Weights of a small transformer language model.
Size: vocabulary 12906, 25.9M parameters.
Architecture: RMSNorm before each block, rotary positions, no biases in attention or MLP, untied embeddings.
Training: a variant of Muon for these matrices, 508M tokens.
MLP neurons of a small language model. Each row is named by its layer, matrix (gate and up: input weights) and neuron, and shows model dimensions 176-271. Each number is 128 + 32 x the weight over its row's rms, rounded and kept within 0 to 255. A neuron's up and down rows have the sign that makes its largest values positive.
Before each neuron's rows, "fires after" lists the tokens most often just before its 100 highest values on Wikipedia text that the model never trained on; "fires on" lists the tokens most often at its 100 highest values on Wikipedia text that the model never trained on.

fires after: ")", " (Billboard)", "A)", "0)", " yards", "P)"
fires on: " |"
L6.gate373 [147 150 155 127 164 178 141 151 179 139 100 136 125 110 120 177 116 102 175 115  91 139 146  98 165 139 106  63 134 136  98  74 144 144 130 147  92 152 129 160 161 125  82 119 137 145 137 124  90 124  93 130 152 153 159 113 146 116 126 131 119  87 182  73 163 145 123 165 100 197 126 134  73 169 171 130 155 135 129 114 179 155 158  68 180 118 104 179  73 146  97 177 138 141 190 172]
L6.up373 [126 160 135 118 140 140 134 146 113 176 148 175 109 176 143 145 177 101 147 169 164 167 202 179  87 140  74  77 183 107  86 127 102 142 159 156 168 149 109 119 106 144 168 153 183  40 154 160  74  91 140  77 176 143 117 126 141 118 213  98 126 100 139 106 128  82 112 106 155 137 128 126 138 138  55 151 143 167 141  94  77 100 122  88 184 145 100 156 142 106  89 158 117 162  95 142]

fires after: " |", " 0", " 5"
fires on: "\n", " |"
L5.gate495 [144 116 154 144 110 133 155 134 140 132 119 104 152 131  38 150 171  96 120  89 140  87 138 131 125 143  98 166  88 155  92 130  94 130 161 146 156 155 162 179 156  92 103 111 100  86 104 140 102 128 156 101 115 138 113 125  88 123  91 128 119  90 148 157 165 101 190 111 173  78  90 111  80 198  86 165  89 128 193  88 135 192 134 116  98  95 186 125  78 108 138 144 114 151 121 143]
L5.up495 [194 107 189 140 138 129  90 129 148  73 169 119 111  81 118 128 184 123 118 105  83 113 119 146  69 106 154  93 155 129 116 158 132 152 102 146  97 151 146 184  97 101 126 112 136 166 165 162 127 109 164 123 152  86 192 160 105 100 135 139 148 103 120 153 146  68 152 108 174 142 134 165  78 201 122 125 115 126 166 117 115 160 184  64 168 201 136 143 143 146  88 122  49 120  94 151]

fires after: "\n", " G"
fires on: "\n", "D", "-", " |", "Ar"
L5.gate44 [ 73 127 167 117 124 105 178 123 173 183 108 156 167 130 112 137 144  78  84  82 159 147 189 102  82  88 107  79  77 180 127 171 118  88 118 153 191 111 159 144 127 167 107 101 109 145 127 173 137 114 153  87 123 171 159 186  96 135 122 112 140 158  99 186  45  87 152 173 179 144 107 122 136 150 133 140 182  83 105 172 176  48 144 116 101  85 165 144  51 134 137 136 111 155 145 111]
L5.up44 [113 111 128  63 172 125 135 150 149 160  86 158 112 119 125 133 169 128 175 141 119  97 141  88 118  76 110 111  62 123 108 153  65 102  61 145  97 120 131 165 136 130 120 153  98 132 159  95 167 138 103 104 150 146  83 107 114 115 135 109 150 154 195 106 157  83 133 175 143 130 178 145  87  90 155 128 172 168 151 107 154 118 161 145 134 107 154 172 133 125 152 187  85 143 115  94]

fires after: "\n", "-", " Preceded", " St"
fires on: "\n", "—", " Website:", " by:", "ats", " by"
L5.gate361 [166 143 125  67 120  90 134 177  72 112 111  94 137 177  65 171  89 203 134 131  80 154 103  94 100 117 101  70 132 139  82 148 143 151  86 183 111  83 154 175 106 102 135 202 149 155  83 138 156 117 188 195  88 141  87 155  92 116 162 138  89 133 164 132  67 198 164 143 213  70 164 109 113  96 105 132 169  49 125 120 118 117 139  57  94 132 156 210 131 141 146 150 152  67 126 156]
L5.up361 [124 102 114  62 173  75 110 140  43 130  94  89 141 153 106 104  93 218 148 147 139 137 120 145 127  78  91  90 137 103  59 203 142 182  71 165 148 101 145 164  78 136 155 139 160 146 129  87 148 142 125 135  78 115  74 122 158 166 174 155  76  91 145  98 126 134  96 202 199 155  89 126 110  77 168 163  99  72 144 111 129 102 134 105 128 186 148 152 118 160  92 122 142 129 150 154]

fires after: " |", "|---|---|---|---|---|", "-2", "|---|---|---|---|---|---|---|"
fires on: "\n", "-2"
L5.gate237 [154 113 148 136  33 161 160  90 136 197 152 140 170 106 149  78  81 122 140 107  84  89 148  93 162 133 134 137  86  92 156 112 176 164 116 139 134 129 141 113 119 148  86 133 154 133 127 155 146 168 149 110 161 111 155 133 128 140 106  85 113 142 117 157 149  95 104  96  96 191 134 139 101 123 163 170 107 125 146 163 121 191 136 133 124 134 155 150  76  87 110 161 101 124 138 152]
L5.up237 [ 82 114 161 167  63 117 104 198 129 116 106 142 104 103 138 156 162 157 129 143 147 141 126 178  89 127 108  90 210 148 128  99 115 137 100  72 161  92 150 108 149 169 132 139 153 100  88  93 114 132  97 145 133 158 123 131 169  54 116 178 125 117  83  81 145  86 122 117 159  74 114 152 131  95  94  93 125 138 131 138  81 116 103 114 116 169  89 132 127 154 138 171 149 143 121 157]

fires after: " |", "|"
fires on: " 2", " 1", " 4"
L6.gate262 [135 107 171 139 117  56 121 140 202  89 130 119  88 135 174  80 126  91 138 139 137 122 109 147  52 114 163  89 157 139 155 111 108 156 104 120 112 104 137  80  71 207 133 107  88 140 176 119 112 125 180  88 134 140 128 154 127 113 144  93 149 130 137 159 112  68 136 127 139  86 104 111 121  84 130 136  92  77 148 157 105  85 162 179  61 116 121 142 146 121 181 133 145 113 124  79]
L6.up262 [159 159 110 135 121  79 123 118 188 149 113 140 125 122 150 131 156 147  92 129 106 188  98 137 129 158 165  77 180  60 161 149 108 137 133  64 106 147 131 149 157  98  65 103 136 139 104 126 168 128 215 107 100 116 192 136  92 168 124  81  78 164  77 149 180  92 120  82 115 131 112 104 111 134 151 198 103 153 165  85 143  89  96 135  90 105  99  92 179 152  98 152 155 135 136 133]

fires after: "\n", "|"
fires on: "|", " 1", " as"
L5.gate798 [146 120 119 115 157 106  99 169  96 123 116 135  97 110  70 150 145 148 113 171  91 113 113 152  95 123 158 106 157  66 100 122  77  64 112 153 110 105 110 136  90 164 106 144 144 115  71 135 155 130 178  78 157  53  83  88 131 185  99 178  75 154 117 152 186 162 145 115 140 116 186 202 161 140 105 159 173  99 139 150 126 235 156  85 124 143 161 163  90 135 139 136 106 133 184 162]
L5.up798 [149 133  76 143 163 105 105 136  67 152  80 166 146 130 142 139 183 124 131 129  74 177 108 114 108  53 112 160 133 167 142 135 110 112 100 208  77 130 153  85 167 141  81  98 130 147  81 107 134 165 158 132 142 134 135 132 116 170 147  81 163 130 105 187 153 150  81 153 157  77 120 114  53 131 136 119  80 129 155  84 156  91 128 142 114 182 116 142 105 163 122 143 124 152 130  65]

fires after: "\n"
fires on: "|", " |"
L6.gate48 [144 121 147  71 154 106 127 153 161 116 159 120 144  94 126 115 113 125 110 131  85 201 127 153 157 117 132 121 154 152 154  92 137 173 117  93 154 134  61 113 173 165 165 157  99 140 158 136 113 181 117 103  97  98 117 115 149 122  84  42 101 132 188 132 145 173 117 113 140 120  75  88 158 131 114  72 100 148 119 157  93  56 138 150  80  95 121 169 150 133 133  96 152 103 150 171]
L6.up48 [163 116 129  99 152 109 106 136  93 110  96 150 164 139 128 111  60 112 161 106 180 169 125 155 123  80 108 152 127 127 166 162 110 156 141 191 123  92  98 150  97 161 117 135 125  87 163 112 167 175 167 122  84 160 172 134 120 104 145 108 128 136 178 152 138 178  87 141 132 139  91 134 136 131 128 117 139 110 152 131 124  76 165 140 123  51 140 119 123 139  90 100 121 149 113 123]

fires after: " |", " Capital"
fires on: "\n", " 0", " —", " Centre", " revers", " "
L5.gate688 [116 109 126 156  95 112  62 169 138 159 167 162  78  85 187  70 119 145 137 173  85  93 144 140 136 110 132  78  58 105 163 108 170 135 128 132  98  71 147 156 143 110 206  69 218 111 106  72 105 129 121  79 105 131 120 144 157 123 146 114 132 134 142 118 121 122 144 124  90  91 139 107  91  95 146 112 165 137 114 108  81 118  76 183 156 120 112 134 103 134 141 118  68 159 149 206]
L5.up688 [165 135 183 107 142 117 137  97 156 118  96 135 145 130 160  96 102 115 128 104 113 153 170 103  95 137 151 138 173  81 109 154 119 124 106 181  88 113 110 164 127 100 150 131 192 106 106 125  55 148 127 134 125 176 135 161 137 131 157 130  93 131 132  76 220 158 149 177 126  88 146  89 126 116  99  67 130 117 140 157  78 111 149 146 126 111 140 127  96 146 109  96 135 174 184  98]

fires after: " 0", " 1", " 2", " 4", " |", " 3"
fires on: " |"
L6.gate243 [118 109 142 124 185 219 156 121 133 122 170 121 116  80 128 140  75 159  98 141 132 149 109  85 112 146 141 143 144 199 125 140  97 124 135 112  63  89 128 186 140 169 121 136  89 125 143 134 114 133  97 107 107 189 125  85  71 141 195  82  68  98 169 186  46 151 112  71  96 175 105 165 131 147 114 214 136 105 142 105 113  87 136  99 122 128 127 135 172 148 127 140 114 143 156 166]
L6.up243 [127 141 187 151  83 172 151 107 146 141  81  84 139 139 144 131 105 137 151 129 134 119 147 134 102 142 145 203  83 138 163 176 176 131 154 132 142 125 143 109 142  76 114 125  92 178 133 160 176 113 136 182 128 111  95 126 104 123 161  92 105  57 162 122 161 176 134 144 109 112 132  92  82 138 145 132 128  83 149 159 165 154 100 121 122 147 128  97 147 124  88 107 101 166 127  86]

fires after: " |", "|---|---|---|---|", "|---|---|---|", "\n"
fires on: "\n", ":", "|", " 3", " |"
L6.gate153 [133  79 114 111 103  96 186  89 142 142 158 118 127  80 119  19 167  53 115 118 130 152 164 135 114 109 151  94 147 131 139 118 189 156 115 128 156 157  99 152 144 165 165  92 119  98 130 157 175  83 153 143 131 127 105 119 202 151  56 146 158 171  95  69 126 126 121 118 138 181 130 133 103 126 136  71 193  76  99 128 112 151 134 126 113  99 121  89 165  86  95 133 138 177 153 144]
L6.up153 [128 158 113 164 172  81 123 121 130 216 116 118 132 160 165 103 165 176 104 174 112 123 134 110 120  65 165  81  68 120  99 156 207 137 122 135 102 167 162 125 154 121 174 203 138 115 103  94 160  57  49 104 152 131 137 139 123 186 174  99 145 109 141 131 147 136 135  97  99 190 134  70 129  90 104 204 142 157 157 151 129 155 149  87 171 181 215 120 121 111 113  86 166  92 114 141]

fires after: " |", "|---|---|", " Title"
fires on: "\n", " |", "^{", ";"
L6.gate508 [123 189 141 169 103 108 126  85 175 184 123  92 128 145 113  98 169 128  80 118 111  35 115  96 106 161 152  90 105  57 174 100 103 123 115 138 161 146 114 123 172 110  93 128 139 111 123 105  79 141 133 129 165  90 117  93 176 144 126 109 167  95 148 141 128 148 121  99 131  84 153 126 160 125  93 137 146 174 148 166  99 101 148  98  88 122 150  88 162 103 126 180 144 105 106 194]
L6.up508 [138 130 115 124 124 105 109  68 164 108 180 198  85  83 123  61 172 134 150 156 166 104 114 157 130 159 143  94 154  67 153 136 113  98 131 122 123 109 119  85 107 188 102 107 158 142 148 207 145 115  95 131 158 114  93  94 163 141 142 124 170 142  86 119 156 126 146 100 146 126 174 151 111 184 111 135 128 162 160 137 120  84 166 168 153 110 118 115 123 166  83 123 140 190 129 101]

fires after: " |", " 0", " 13;", " 3"
fires on: " |", " 0", " −", " +"
L5.gate304 [193 138 189  77 101  70 120  92 139  97 115 145 129 149  92 110 155 152 159 156  88 166 136 126 173 126 174 179  79 105 129 118 117 184 103 182 225 130 125 158  94 166 129 141  70 187 105  77 141  93 153 126 143 141  81 106  70 122 138 112 139 182 131 132 125 189 111 173 160 127 155 129 150 149 115  88 125 142 121  94 190 117  99  95 105 120  86  89  71  97 111  89 153 134 104 106]
L5.up304 [ 85 149  98 140 120 148 119 122 192 196 153 145 124 194 160 130 129 152 126 108 151 175 156 125 168 109 153 135 224 136 131 115  88 134 111 130 120 150 125 156 210 122 125 119 170 115 168 167 161 129 142 163 121 162 165 119 127 132 152 183 172 163 111 157 136 117 170 168  91 125 104 143  91 137 107  82 113  83 147 122 133 180 115 122 155  96 105 144 155 113  98 129 115 136 182 136]

fires after: "\n", "|", " US", ";"
fires on: "|", " US", " Billboard", " UK", " Top"
L6.gate384 [197 143  93 106 193 105 145 103 137 126 121 148 136 130 129 124 144 194  90 163 131 123 152  87 126 107  96 126  78  48 156 154 113 132 142 168  73 125  83 122 133 142 114 110 169 146 133 152 163 191 101 155 115  90  95 165 148 109 144 135 147 138 144 179 167  75 109 126 141 111 102 105  99 133 130 171 142 153 180  99 110  69 174 150  55 152  96 113 123  84  88 141 139  89 154 125]
L6.up384 [127 175 101 111 168  99 150 103 181 160  93 191  93 179 129 139 131 191 134 112 127  59 105 136 128 155  77 181 116  89 124 148 113 172 119 138 114 104  97 197 119 108 149 163 143 111 103  69 124 192 134 165 121 152  73 144 140 121 133 111 142 102 177 140  71 100 101 164 125 154 134 105 138 100 106 128 106  82 108 109 149  87 102  89 133 174 145 118  84  87  83 140 103 134 126 168]